config.toml
num_hidden_layers = 14
hidden_size = 256
num_attention_heads = 2
num_key_value_heads = 1
head_dim = 64
intermediate_size = 704
vocab_size = 583
hidden_act = "swiglu"
norm = "rmsnorm"
norm_place = "pre"
norm_eps = 1e-06
positions = "learned"
qk_norm = false
attn_scale = 0.125
bias = "none"
tie_word_embeddings = false
parallel_block = false
init = "uniform"
init_std_qkv = 0.0224
init_std_o = 0.0
init_std_up = 0.0224
init_std_down = 0.0
optimizer = "adam_atan2"
learning_rate = 0.000998
lr_mult_qkv = 0.5
lr_mult_o = 1.3
beta1 = 0.95
beta2 = 0.99
lr_head = 0.0255
max_grad_norm = 1.0
warmup_steps = 215
schedule = "wsd"
decay_fraction = 0.78
decay_shape = "linear"
final_lr_fraction = 0.0
batch_tokens = 32768
max_seq_len = 512
doc_mask = true
train_tokens = 352400000
max_steps = 10755
dataset = "wikipedia_en"
MLP neurons of a small language model. Each row is named by its layer, matrix (gate and up: input weights) and neuron, and shows model dimensions 128-191. Each number is 50 + 15 x the weight over its row's rms, rounded and kept within 0 to 99. A neuron's up and down rows have the sign that makes its largest values positive.
A block is one neuron, or neurons of one layer that tend to fire together. After each block is what it responds to, as a language model described it from the Wikipedia text at the highest values.

L9.gate14:56 56 41 63 53 21 41 12 56 48 33 40 50 37 40 53 70 23 45 47 52 42 52 39 62 50 39 45 45 44 75 35 61 60 41 56 42 53 59 51 46 53 13 09 52 55 59 72 41 52 39 53 62 47 41 36 57 66 47 42 74 53 72 29
L9.up14:56 46 59 59 68 52 30 41 46 36 40 14 62 59 71 42 38 36 45 73 37 61 57 34 43 22 41 31 60 24 47 54 46 46 40 48 72 79 68 49 81 40 67 70 39 28 58 45 14 27 44 48 51 88 63 56 36 62 54 68 47 40 41 49
L9.gate77:60 61 30 52 34 38 47 45 68 33 31 35 60 56 40 30 47 40 70 42 18 48 67 73 63 52 71 29 83 46 29 40 79 25 55 81 50 35 35 67 28 58 60 47 62 48 35 72 39 56 59 59 42 67 44 05 67 47 54 36 39 34 37 42
L9.up77:39 51 09 45 29 66 47 48 62 43 69 43 67 35 50 74 55 57 45 48 67 57 24 38 39 49 37 26 47 35 55 54 39 50 53 30 36 34 52 49 74 33 43 51 49 34 56 69 48 57 38 66 32 32 42 56 66 52 41 65 68 75 22 26
L9.gate80:39 82 60 29 30 86 84 46 26 43 46 42 71 56 49 68 25 73 46 47 39 53 53 43 82 46 50 28 62 71 64 47 44 60 49 43 61 53 47 60 69 45 49 56 41 37 74 70 51 57 58 45 76 44 35 56 48 43 52 51 32 41 64 44
L9.up80:34 57 59 51 48 64 36 71 51 35 27 65 41 40 22 59 49 35 53 80 47 55 40 32 53 38 42 71 36 47 57 52 44 77 56 42 40 58 48 32 30 51 69 48 53 29 57 70 39 46 37 58 53 72 73 50 53 25 42 45 41 46 60 41
L9.gate101:51 24 39 62 27 57 45 44 47 48 16 50 63 40 36 32 49 52 57 34 40 51 61 69 58 67 81 77 16 65 57 25 68 75 33 64 67 66 72 67 59 45 46 30 65 46 45 56 62 38 65 71 64 73 60 29 46 42 51 28 44 69 61 40
L9.up101:48 56 35 39 51 38 52 58 43 61 45 43 53 62 22 46 47 29 41 52 62 50 76 36 34 74 70 56 46 23 49 40 28 28 24 60 44 44 56 39 52 68 67 43 66 51 41 40 46 23 40 65 21 35 76 60 38 49 24 34 35 47 23 73
L9.gate113:31 67 42 71 45 40 36 60 48 48 28 69 54 56 58 63 63 62 53 46 49 28 51 76 50 59 54 69 45 37 51 70 44 52 43 74 28 23 64 57 69 68 53 63 46 56 44 57 45 43 29 67 39 81 30 39 61 34 34 56 64 31 28 47
L9.up113:60 48 53 64 54 57 49 45 70 65 37 41 29 48 63 41 47 44 50 58 61 55 42 69 53 72 51 67 24 45 64 76 59 72 62 57 55 64 63 66 58 52 32 77 45 30 33 33 55 15 52 66 38 64 69 53 43 61 50 59 35 43 97 56
L9.gate164:43 23 38 56 58 64 56 51 49 52 48 55 55 70 36 48 42 74 62 73 20 64 29 46 96 42 64 27 67 79 34 67 48 95 85 44 68 71 54 64 23 43 55 70 27 54 55 65 40 67 50 42 54 54 54 48 59 28 44 32 45 30 53 35
L9.up164:61 40 62 67 33 53 73 60 44 27 40 33 42 61 35 16 57 47 41 41 42 57 45 77 62 89 72 37 67 47 47 43 64 37 33 53 67 48 24 57 60 61 26 48 62 54 39 48 55 42 63 62 45 59 51 43 59 71 49 53 35 29 71 69
L9.gate272:65 69 43 61 35 15 73 36 37 42 36 35 50 44 59 30 58 39 69 37 40 42 68 77 51 49 78 68 54 59 76 31 52 54 18 57 55 68 53 45 32 66 28 58 72 48 42 64 37 22 76 65 31 37 44 55 69 80 54 42 30 31 45 37
L9.up272:49 35 63 61 76 75 70 49 49 62 44 56 79 55 67 52 59 62 44 53 64 53 39 67 75 55 28 74 67 53 46 58 53 14 82 48 39 27 56 37 60 84 47 38 47 51 54 29 48 36 33 40 45 52 40 37 46 62 58 17 62 25 41 56
L9.gate348:59 46 42 53 39 47 29 25 27 52 38 41 42 58 61 40 49 58 63 47 32 43 54 57 61 56 35 52 59 39 48 55 61 52 37 69 70 63 68 59 64 35 33 50 51 44 71 71 45 64 63 38 37 55 48 40 57 63 64 66 69 56 52 15
L9.up348:47 66 18 72 46 43 33 52 47 51 25 41 61 49 46 31 54 45 45 43 32 57 85 56 41 63 62 85 28 37 64 62 54 38 64 65 27 43 58 50 40 65 48 41 62 56 25 69 50 40 75 59 11 23 60 38 57 32 65 33 51 33 69 45
L9.gate360:47 42 38 63 42 57 59 34 65 49 22 61 49 49 66 51 52 54 70 64 38 51 53 69 73 45 35 48 40 59 54 72 71 54 64 64 67 71 61 71 60 63 62 38 46 38 50 60 67 57 40 59 52 56 51 40 55 62 60 33 31 59 61 38
L9.up360:42 59 39 41 25 59 26 16 38 33 56 27 59 26 50 44 73 34 48 71 45 49 35 47 50 32 46 34 50 65 58 51 61 62 55 55 45 64 44 46 42 32 52 42 47 23 14 54 62 60 55 79 46 27 19 35 82 75 46 69 62 90 27 64
L9.gate380:55 46 62 61 75 66 66 45 64 53 62 33 68 44 68 32 49 27 68 38 65 41 41 50 46 62 41 56 64 62 47 53 55 39 62 37 49 50 90 15 51 72 39 58 53 46 54 44 30 44 68 62 49 38 23 41 63 62 72 33 31 42 47 36
L9.up380:46 42 48 33 44 53 57 25 57 33 43 47 45 25 57 57 79 50 42 21 54 53 67 32 52 44 23 37 53 59 50 45 72 43 39 41 21 57 34 43 86 66 44 37 53 49 42 41 52 22 73 51 50 62 74 79 62 64 55 65 31 54 77 07
L9.gate428:57 66 41 64 44 34 53 42 70 34 43 45 65 66 42 35 74 47 61 31 44 60 63 60 23 56 79 39 44 54 62 85 41 41 52 46 66 69 73 56 73 55 51 83 57 47 35 39 61 34 39 65 27 29 35 62 76 37 50 34 44 54 56 13
L9.up428:49 61 34 49 64 30 26 60 68 47 33 66 45 48 66 31 57 39 54 37 45 44 49 58 23 45 59 26 24 44 43 45 41 50 42 58 56 38 37 42 23 43 27 35 51 32 66 30 57 18 64 62 46 88 31 52 56 59 33 45 58 51 48 68
L9.gate535:54 39 43 46 39 64 43 48 37 33 58 29 58 56 46 48 61 80 59 30 50 45 76 33 44 41 55 41 34 71 47 58 87 52 62 54 57 26 41 77 14 52 37 41 62 54 24 54 61 28 47 57 45 48 33 40 53 56 53 52 59 52 63 59
L9.up535:56 57 68 71 15 20 62 32 51 21 50 74 54 60 51 43 43 31 61 41 55 65 65 63 39 81 55 31 73 54 52 49 64 45 22 70 48 41 59 50 32 65 57 48 67 45 55 53 69 44 78 35 30 74 44 47 35 44 44 30 14 42 23 31
L9.gate556:53 46 52 43 44 45 40 47 53 35 55 33 53 14 42 65 35 51 52 62 19 58 70 45 58 66 45 45 59 38 83 71 45 50 48 44 33 34 42 38 38 44 36 45 81 75 51 70 29 37 38 64 20 57 61 49 51 44 60 64 64 63 55 52
L9.up556:59 56 60 59 50 63 40 56 53 74 51 49 81 42 56 21 39 53 68 51 40 40 19 59 36 51 74 79 39 60 33 31 56 35 39 56 57 49 29 19 39 53 68 21 68 39 35 70 48 46 57 58 46 67 32 47 39 46 32 31 53 59 54 64
L9.gate571:75 61 53 56 59 54 45 55 63 57 57 46 53 56 31 41 62 50 63 50 46 43 74 66 44 50 90 46 16 46 63 63 53 65 56 80 39 62 71 27 55 74 76 50 60 49 14 73 53 48 49 61 58 70 55 36 45 44 40 49 37 63 78 31
L9.up571:53 44 42 34 57 86 66 56 56 71 23 84 34 60 73 69 26 24 61 49 50 49 56 54 66 58 34 44 61 20 50 45 37 51 50 56 71 62 62 53 48 52 38 50 83 29 46 56 56 63 50 45 46 82 43 63 59 72 54 71 20 31 55 34
L9.gate657:60 61 55 66 43 30 37 61 48 40 44 37 53 52 76 47 22 38 72 46 33 68 53 50 71 60 86 71 46 44 44 16 59 61 49 57 56 47 58 39 35 62 64 60 51 57 54 96 54 53 52 50 46 68 45 30 49 80 40 40 40 56 50 57
L9.up657:43 37 34 73 78 55 25 55 69 50 52 27 61 33 27 57 50 64 47 33 41 69 39 87 19 39 85 38 66 65 40 51 37 64 78 53 64 59 48 35 45 50 66 28 33 76 67 64 20 46 75 67 28 35 52 52 61 27 59 64 39 63 65 53
L9.gate700:62 53 33 78 36 65 52 10 58 32 72 41 36 40 55 57 54 29 73 59 55 60 29 62 40 55 70 32 61 63 63 72 58 73 24 72 65 45 38 67 52 39 44 72 61 49 41 86 59 48 68 64 60 23 23 50 64 62 87 49 46 76 56 48
L9.up700:66 45 59 34 52 36 65 36 21 44 74 57 71 46 77 45 43 61 33 57 48 52 50 34 66 45 28 74 46 76 36 38 39 39 60 31 52 53 60 50 42 69 78 15 11 67 77 49 65 53 36 57 28 52 71 29 51 62 29 43 60 55 69 54
Responds to: Second word pieces that complete a word split mid-stem, especially d after ol/il as in gol-d, hol-d, buil-d, also fol-l-owing, pl-ay.

L11.gate86:31 60 44 50 49 27 72 58 69 45 11 63 68 45 53 71 30 29 65 62 36 51 63 63 33 53 56 65 37 89 61 62 84 58 47 45 57 51 53 42 58 67 73 55 32 58 44 54 53 45 72 52 55 71 58 37 45 48 75 57 36 47 36 34
L11.up86:59 53 78 25 40 67 54 48 45 58 60 59 33 37 33 67 78 52 46 37 47 62 49 77 27 50 48 59 53 58 25 56 58 46 68 61 53 51 33 57 55 49 51 47 51 57 64 32 62 34 37 53 68 43 47 44 46 55 57 42 31 34 27 50
Responds to: Final word pieces that complete a word split into subtokens, often the ed ending of verbs, e.g. list-ed, lit-er, serv-ed, studi-o.

L9.gate50:47 44 70 42 63 47 40 60 49 41 35 50 57 53 54 46 47 69 53 53 53 83 61 69 72 47 55 66 43 67 44 42 62 49 67 36 64 64 45 31 36 86 69 58 30 48 57 64 25 37 52 59 42 34 72 19 71 40 41 28 73 67 65 63
L9.up50:42 61 59 28 51 54 19 53 55 74 55 56 50 30 65 55 30 50 39 60 49 72 81 72 76 46 37 54 57 59 65 51 48 58 44 11 38 34 34 28 42 67 69 41 33 44 34 44 13 34 74 47 65 73 79 57 65 65 65 66 19 50 55 58
L9.gate58:52 34 48 53 67 51 47 26 58 68 54 54 72 53 81 63 73 42 54 54 52 50 58 43 24 54 54 32 35 29 51 84 56 50 08 72 25 56 55 73 36 74 78 35 54 93 50 59 70 48 81 50 62 62 40 45 26 20 68 54 39 55 56 51
L9.up58:47 46 39 50 65 59 62 60 56 69 31 57 36 57 76 33 63 48 44 24 72 53 28 49 48 58 43 36 59 45 53 72 57 46 37 59 33 53 43 51 42 73 49 24 23 58 58 33 45 90 81 42 34 54 53 57 45 21 53 37 64 21 56 34
L9.gate106:46 59 46 52 46 46 74 54 17 64 49 66 38 72 55 36 48 41 53 45 48 63 62 55 39 46 39 56 53 67 56 26 67 54 45 81 28 40 64 70 44 49 49 37 57 66 58 67 57 46 55 60 73 36 32 94 67 63 80 50 65 58 35 66
L9.up106:48 41 32 45 53 55 25 52 53 46 29 35 36 86 59 71 69 68 54 74 66 55 41 45 48 50 64 47 28 20 61 42 56 34 48 62 70 28 69 79 38 44 50 48 40 86 76 12 79 52 55 58 29 54 69 38 29 30 47 44 38 44 37 46
L9.gate172:60 70 35 28 40 53 13 36 82 49 77 41 35 52 59 64 76 78 65 55 38 43 38 53 50 59 30 62 87 44 49 70 73 45 72 65 43 42 54 47 48 58 74 92 40 53 64 49 42 54 46 58 37 28 35 31 51 58 48 51 75 81 76 66
L9.up172:33 66 51 32 66 39 22 51 63 28 78 66 33 52 43 50 20 57 44 47 53 35 30 51 38 22 34 79 36 49 53 43 52 28 43 35 60 49 53 52 61 46 62 42 55 69 64 41 77 30 65 56 61 46 30 49 26 60 46 50 58 59 71 52
L9.gate231:49 42 35 45 64 62 31 39 59 59 54 63 62 39 48 47 43 43 65 41 61 46 87 57 25 80 52 70 34 37 59 46 31 45 43 60 58 49 44 33 59 62 62 41 27 37 46 49 17 29 65 47 43 67 51 34 15 67 48 67 53 48 55 44
L9.up231:40 77 52 35 54 54 62 73 56 49 57 71 34 29 66 36 45 67 54 61 47 40 65 41 60 48 74 52 47 44 48 42 46 18 63 41 42 58 44 29 37 59 41 64 57 58 53 31 44 54 35 45 60 57 52 69 52 53 42 26 46 19 51 69
L9.gate241:57 70 51 55 74 62 66 45 80 36 50 60 40 57 44 26 39 53 59 28 50 32 43 65 51 65 42 26 44 41 51 27 38 48 48 52 76 39 45 47 26 43 21 67 47 31 45 37 43 42 44 49 53 30 04 67 60 39 66 43 55 55 60 28
L9.up241:58 46 48 58 32 53 37 47 39 74 67 56 49 58 74 11 40 26 49 46 65 54 36 40 30 51 45 29 39 38 43 38 40 73 43 41 71 37 56 76 21 54 63 26 61 38 42 46 55 48 99 21 53 47 60 73 63 50 59 76 39 35 37 43
L9.gate271:54 52 50 53 56 60 47 08 64 30 58 43 63 65 35 60 80 41 57 36 57 29 78 52 56 32 40 60 52 19 56 32 59 16 55 44 46 63 55 44 33 50 51 48 57 88 59 54 54 55 60 43 37 63 75 35 51 55 75 58 30 31 79 40
L9.up271:44 36 47 59 48 51 55 31 76 46 56 78 37 44 41 51 58 52 45 45 49 57 44 64 60 68 21 58 41 41 19 62 32 38 64 19 30 62 33 39 44 90 47 64 52 63 46 37 38 66 57 29 60 47 55 59 33 45 53 68 76 72 55 60
L9.gate280:59 60 44 92 38 57 42 44 62 32 45 52 27 44 65 47 41 67 69 51 47 28 42 68 57 52 49 66 52 56 75 67 49 50 57 64 54 25 79 69 38 62 26 99 45 42 48 64 33 48 51 53 22 57 39 38 48 47 52 59 60 68 58 38
L9.up280:59 44 39 59 23 80 51 26 85 39 62 56 63 52 53 66 64 49 50 47 50 57 11 50 56 47 54 34 58 55 52 31 40 73 13 46 72 72 41 56 28 36 51 16 65 57 49 49 64 51 40 59 53 58 34 41 62 27 42 55 73 60 82 37
L9.gate386:57 43 78 47 47 23 75 55 73 56 46 72 65 28 59 54 41 31 66 38 45 26 66 60 26 61 43 51 52 36 57 62 62 46 36 54 31 69 50 42 41 44 38 33 44 50 80 70 30 60 85 32 36 33 43 40 30 33 77 51 34 40 65 40
L9.up386:63 36 56 42 17 56 47 24 40 51 68 71 55 32 51 64 48 40 41 63 67 26 66 47 80 40 29 66 71 46 50 48 57 39 65 76 27 69 35 55 74 42 28 59 11 58 56 55 88 83 43 41 52 77 47 51 77 59 64 46 51 53 57 35
L9.gate443:46 64 60 38 50 51 31 43 54 40 00 40 53 54 49 34 50 74 60 62 38 35 31 40 55 65 46 53 61 40 67 43 44 47 63 78 75 63 87 72 64 46 44 70 71 52 66 50 54 71 58 66 55 65 55 46 68 61 46 40 55 78 30 19
L9.up443:63 55 39 57 40 51 22 57 47 25 38 39 68 55 47 67 67 45 52 67 65 38 56 75 28 47 32 58 44 53 53 29 67 44 52 42 33 44 78 58 26 57 60 45 57 77 57 53 57 51 68 38 46 58 64 36 29 47 49 50 27 48 53 36
L9.gate445:60 59 47 65 46 51 42 37 50 12 51 56 49 42 39 49 58 45 72 50 46 01 59 38 60 50 40 27 52 40 87 53 61 50 48 70 51 51 56 36 38 54 46 83 52 61 41 63 37 76 54 53 51 34 45 44 49 44 86 43 73 57 89 44
L9.up445:43 42 78 32 58 44 50 49 31 54 68 44 56 56 57 63 44 50 43 55 57 35 30 40 60 42 54 64 40 28 78 49 50 48 34 71 64 55 64 62 47 27 42 58 35 65 61 50 52 71 49 26 50 41 59 85 34 58 53 52 69 36 39 73
L9.gate461:48 42 55 48 63 53 43 20 55 18 49 53 40 52 60 46 44 47 70 35 50 22 41 60 31 61 39 52 46 35 58 64 60 40 44 32 63 73 84 60 62 52 50 77 72 69 75 55 50 56 82 57 49 57 50 61 34 46 71 70 62 62 46 60
L9.up461:60 50 41 16 53 76 44 30 27 55 50 56 16 60 28 53 59 82 61 46 58 51 56 51 36 50 66 61 43 63 44 51 42 44 42 46 25 66 64 39 51 38 51 44 63 85 65 71 54 51 50 63 67 70 59 35 71 64 64 39 82 54 74 55
L9.gate508:56 51 44 31 44 40 42 31 50 31 74 66 50 53 46 58 16 27 57 50 78 18 69 32 73 62 38 71 36 54 48 61 62 39 33 60 81 31 51 56 40 29 49 61 38 62 82 55 54 38 64 69 33 49 43 37 31 52 55 47 79 51 57 27
L9.up508:47 31 57 54 44 53 67 46 48 36 55 45 26 66 52 58 43 59 44 28 56 64 59 66 46 34 34 82 44 25 56 07 50 52 39 99 52 63 57 62 70 61 44 31 27 60 66 77 33 62 52 75 78 68 67 58 39 34 56 53 82 75 52 31
L9.gate559:63 74 39 37 58 51 61 45 55 69 43 67 51 32 31 46 50 37 67 62 24 46 54 58 44 50 65 57 38 39 45 59 61 26 36 82 87 73 73 49 68 52 49 60 56 33 60 45 35 42 49 76 65 43 34 28 51 35 49 47 49 50 70 42
L9.up559:42 65 65 34 24 37 52 41 58 29 08 63 51 52 32 61 52 25 67 50 38 55 43 28 41 38 37 60 67 31 51 30 52 55 51 49 57 48 33 57 45 41 72 37 65 44 53 65 72 41 56 86 60 48 55 32 37 29 48 46 55 50 51 20
L9.gate602:46 39 24 30 29 43 46 35 61 48 31 35 59 67 65 46 30 41 66 78 57 38 61 40 65 76 53 53 52 68 60 50 67 48 36 52 59 50 55 57 30 39 63 42 67 54 37 44 61 56 60 44 58 48 47 23 41 62 46 65 58 70 44 28
L9.up602:43 47 39 37 25 49 48 53 66 47 46 67 42 53 64 62 31 83 46 37 55 61 56 52 64 74 46 48 22 77 76 33 33 41 31 28 48 49 79 40 54 43 64 71 30 47 57 45 74 63 49 53 72 62 67 69 60 72 51 39 57 70 27 31
L9.gate693:54 25 68 50 70 62 37 47 42 53 79 56 34 59 79 46 59 43 38 53 59 56 54 55 24 51 56 64 59 51 62 43 56 42 33 57 64 49 73 79 42 57 53 26 52 81 64 39 99 47 93 50 59 80 41 70 47 41 58 63 52 45 58 43
L9.up693:65 44 39 38 59 67 22 40 53 65 23 54 53 86 44 47 58 48 62 43 51 55 46 71 38 36 56 77 57 33 63 65 57 48 63 64 61 36 63 63 47 58 48 36 75 71 67 52 63 47 55 58 59 48 45 53 62 29 34 25 40 54 55 53
Responds to: Mainly the empty first cell in the rows of election-result tables, right after |---|; more weakly, mid-word fragments (sup-p-orters, pl-at-form) and numbers in table cells.

L5.gate283:51 39 55 58 53 61 51 42 74 27 46 34 34 49 68 50 59 44 51 63 64 38 41 76 52 15 30 64 54 62 45 50 20 42 57 71 50 53 15 61 30 68 36 60 38 67 44 47 45 59 40 59 59 32 25 65 56 40 21 67 44 40 51 40
L5.up283:56 62 58 55 53 74 53 63 46 32 46 34 39 44 46 51 59 55 46 51 33 42 02 49 29 03 43 47 48 41 60 53 51 50 59 56 49 45 52 59 19 52 34 60 63 50 42 64 23 57 50 62 48 32 36 63 61 40 36 56 53 32 51 42
L5.gate298:53 36 50 45 27 50 49 48 44 44 35 23 54 57 68 62 57 34 48 76 47 65 66 70 49 37 78 57 49 38 81 49 67 37 73 75 41 42 32 52 36 82 61 29 45 78 45 60 56 49 55 46 38 59 55 47 49 52 52 63 35 68 44 51
L5.up298:50 52 63 59 29 45 48 49 44 44 29 18 53 54 74 45 59 31 42 70 46 65 48 49 50 24 68 31 36 44 56 49 58 32 79 70 27 39 16 58 49 58 46 22 48 67 37 74 54 63 58 55 49 52 69 46 53 44 46 63 36 61 41 51
L5.gate540:55 52 71 62 74 65 41 53 45 50 43 34 52 48 79 41 62 56 57 67 55 41 15 51 58 66 54 51 74 39 24 45 55 50 56 68 48 72 47 54 25 75 56 15 41 66 27 47 36 32 60 61 70 63 37 36 65 42 55 76 53 47 53 71
L5.up540:45 28 48 53 44 77 45 48 52 32 52 42 73 31 68 61 66 55 50 66 60 75 34 46 63 62 46 19 60 30 76 46 54 47 33 65 40 54 85 31 48 35 66 50 59 57 59 52 73 53 24 39 77 39 37 53 40 13 34 55 46 57 39 51
L5.gate628:43 49 28 27 52 64 58 58 61 56 42 30 62 54 65 54 58 59 20 76 51 58 51 61 64 44 64 75 40 31 36 49 60 41 75 99 57 34 38 62 26 67 49 39 44 47 73 49 69 41 42 41 70 52 51 49 24 53 69 54 31 72 42 48
L5.up628:51 50 46 63 46 47 43 62 48 56 45 17 57 54 62 61 75 67 41 60 60 26 41 54 63 33 61 66 54 55 47 44 55 49 50 44 39 35 63 50 23 59 62 34 43 71 35 39 44 47 37 76 60 43 54 76 53 49 42 71 55 45 46 55
Responds to: Tokens within the first few words after a Wikipedia section heading or paragraph break, often year digits, heading word pieces, or following commas, e.g. "In 2009,", "2002 ==", "Wakefield".

L5.gate103:55 44 51 64 79 75 54 50 63 50 43 54 47 53 49 54 61 66 49 28 36 28 68 52 63 67 19 47 84 62 59 60 31 32 50 62 38 14 55 41 50 44 46 56 36 57 43 58 60 58 31 57 38 25 29 41 67 39 48 53 64 41 68 48
L5.up103:51 30 28 55 47 37 42 44 49 43 83 69 58 46 58 57 48 57 41 28 52 69 61 48 46 68 66 49 49 49 51 50 61 31 48 49 54 68 47 49 36 38 81 67 69 68 58 51 48 40 51 42 45 83 77 42 45 43 40 70 51 37 48 45
L5.gate185:61 51 60 48 65 64 69 64 52 31 50 74 38 56 64 49 29 33 38 52 33 22 56 53 68 35 43 51 62 46 42 54 45 44 53 58 44 19 63 70 39 60 25 46 43 37 53 37 67 58 41 52 38 58 40 69 58 42 58 49 55 48 59 44
L5.up185:47 58 60 42 58 52 55 47 45 33 79 67 33 45 45 41 48 43 55 34 44 44 78 68 50 58 59 57 61 55 26 63 46 39 32 54 62 48 67 52 51 34 32 75 42 50 38 48 39 00 56 30 71 50 52 32 62 54 63 61 22 54 44 56
L5.gate258:58 44 42 34 86 58 67 50 47 53 43 67 39 50 71 36 44 50 58 26 24 17 57 31 69 89 16 22 54 47 47 64 35 52 30 55 32 47 41 65 58 26 38 71 27 38 58 56 55 45 43 60 42 41 40 47 75 45 60 55 73 51 66 41
L5.up258:48 47 32 52 79 30 26 60 43 34 86 54 45 46 62 35 52 46 59 53 45 48 68 33 59 50 44 43 67 50 47 53 34 59 50 37 42 85 42 51 69 36 54 73 49 50 48 35 67 54 58 54 41 60 72 38 42 50 53 69 53 31 46 77
L5.gate687:61 57 53 45 69 62 59 47 67 55 65 76 20 37 69 48 33 43 43 33 52 45 57 54 65 54 06 36 47 31 56 63 50 56 83 66 77 53 50 57 19 28 23 80 43 13 65 56 26 54 61 40 62 42 42 50 38 51 60 50 80 43 68 69
L5.up687:40 59 36 53 54 55 58 62 56 19 67 64 43 49 56 49 30 58 50 54 44 60 69 43 61 48 57 42 67 46 57 46 44 32 47 30 70 84 41 44 69 28 42 67 59 50 34 52 48 34 44 47 58 60 76 57 61 32 64 67 78 43 49 81
Responds to: Small numbers inside pipe- or semicolon-separated stats tables, such as player goals or league standings, often late in a row (0, 1, 4), with weak stray hits elsewhere.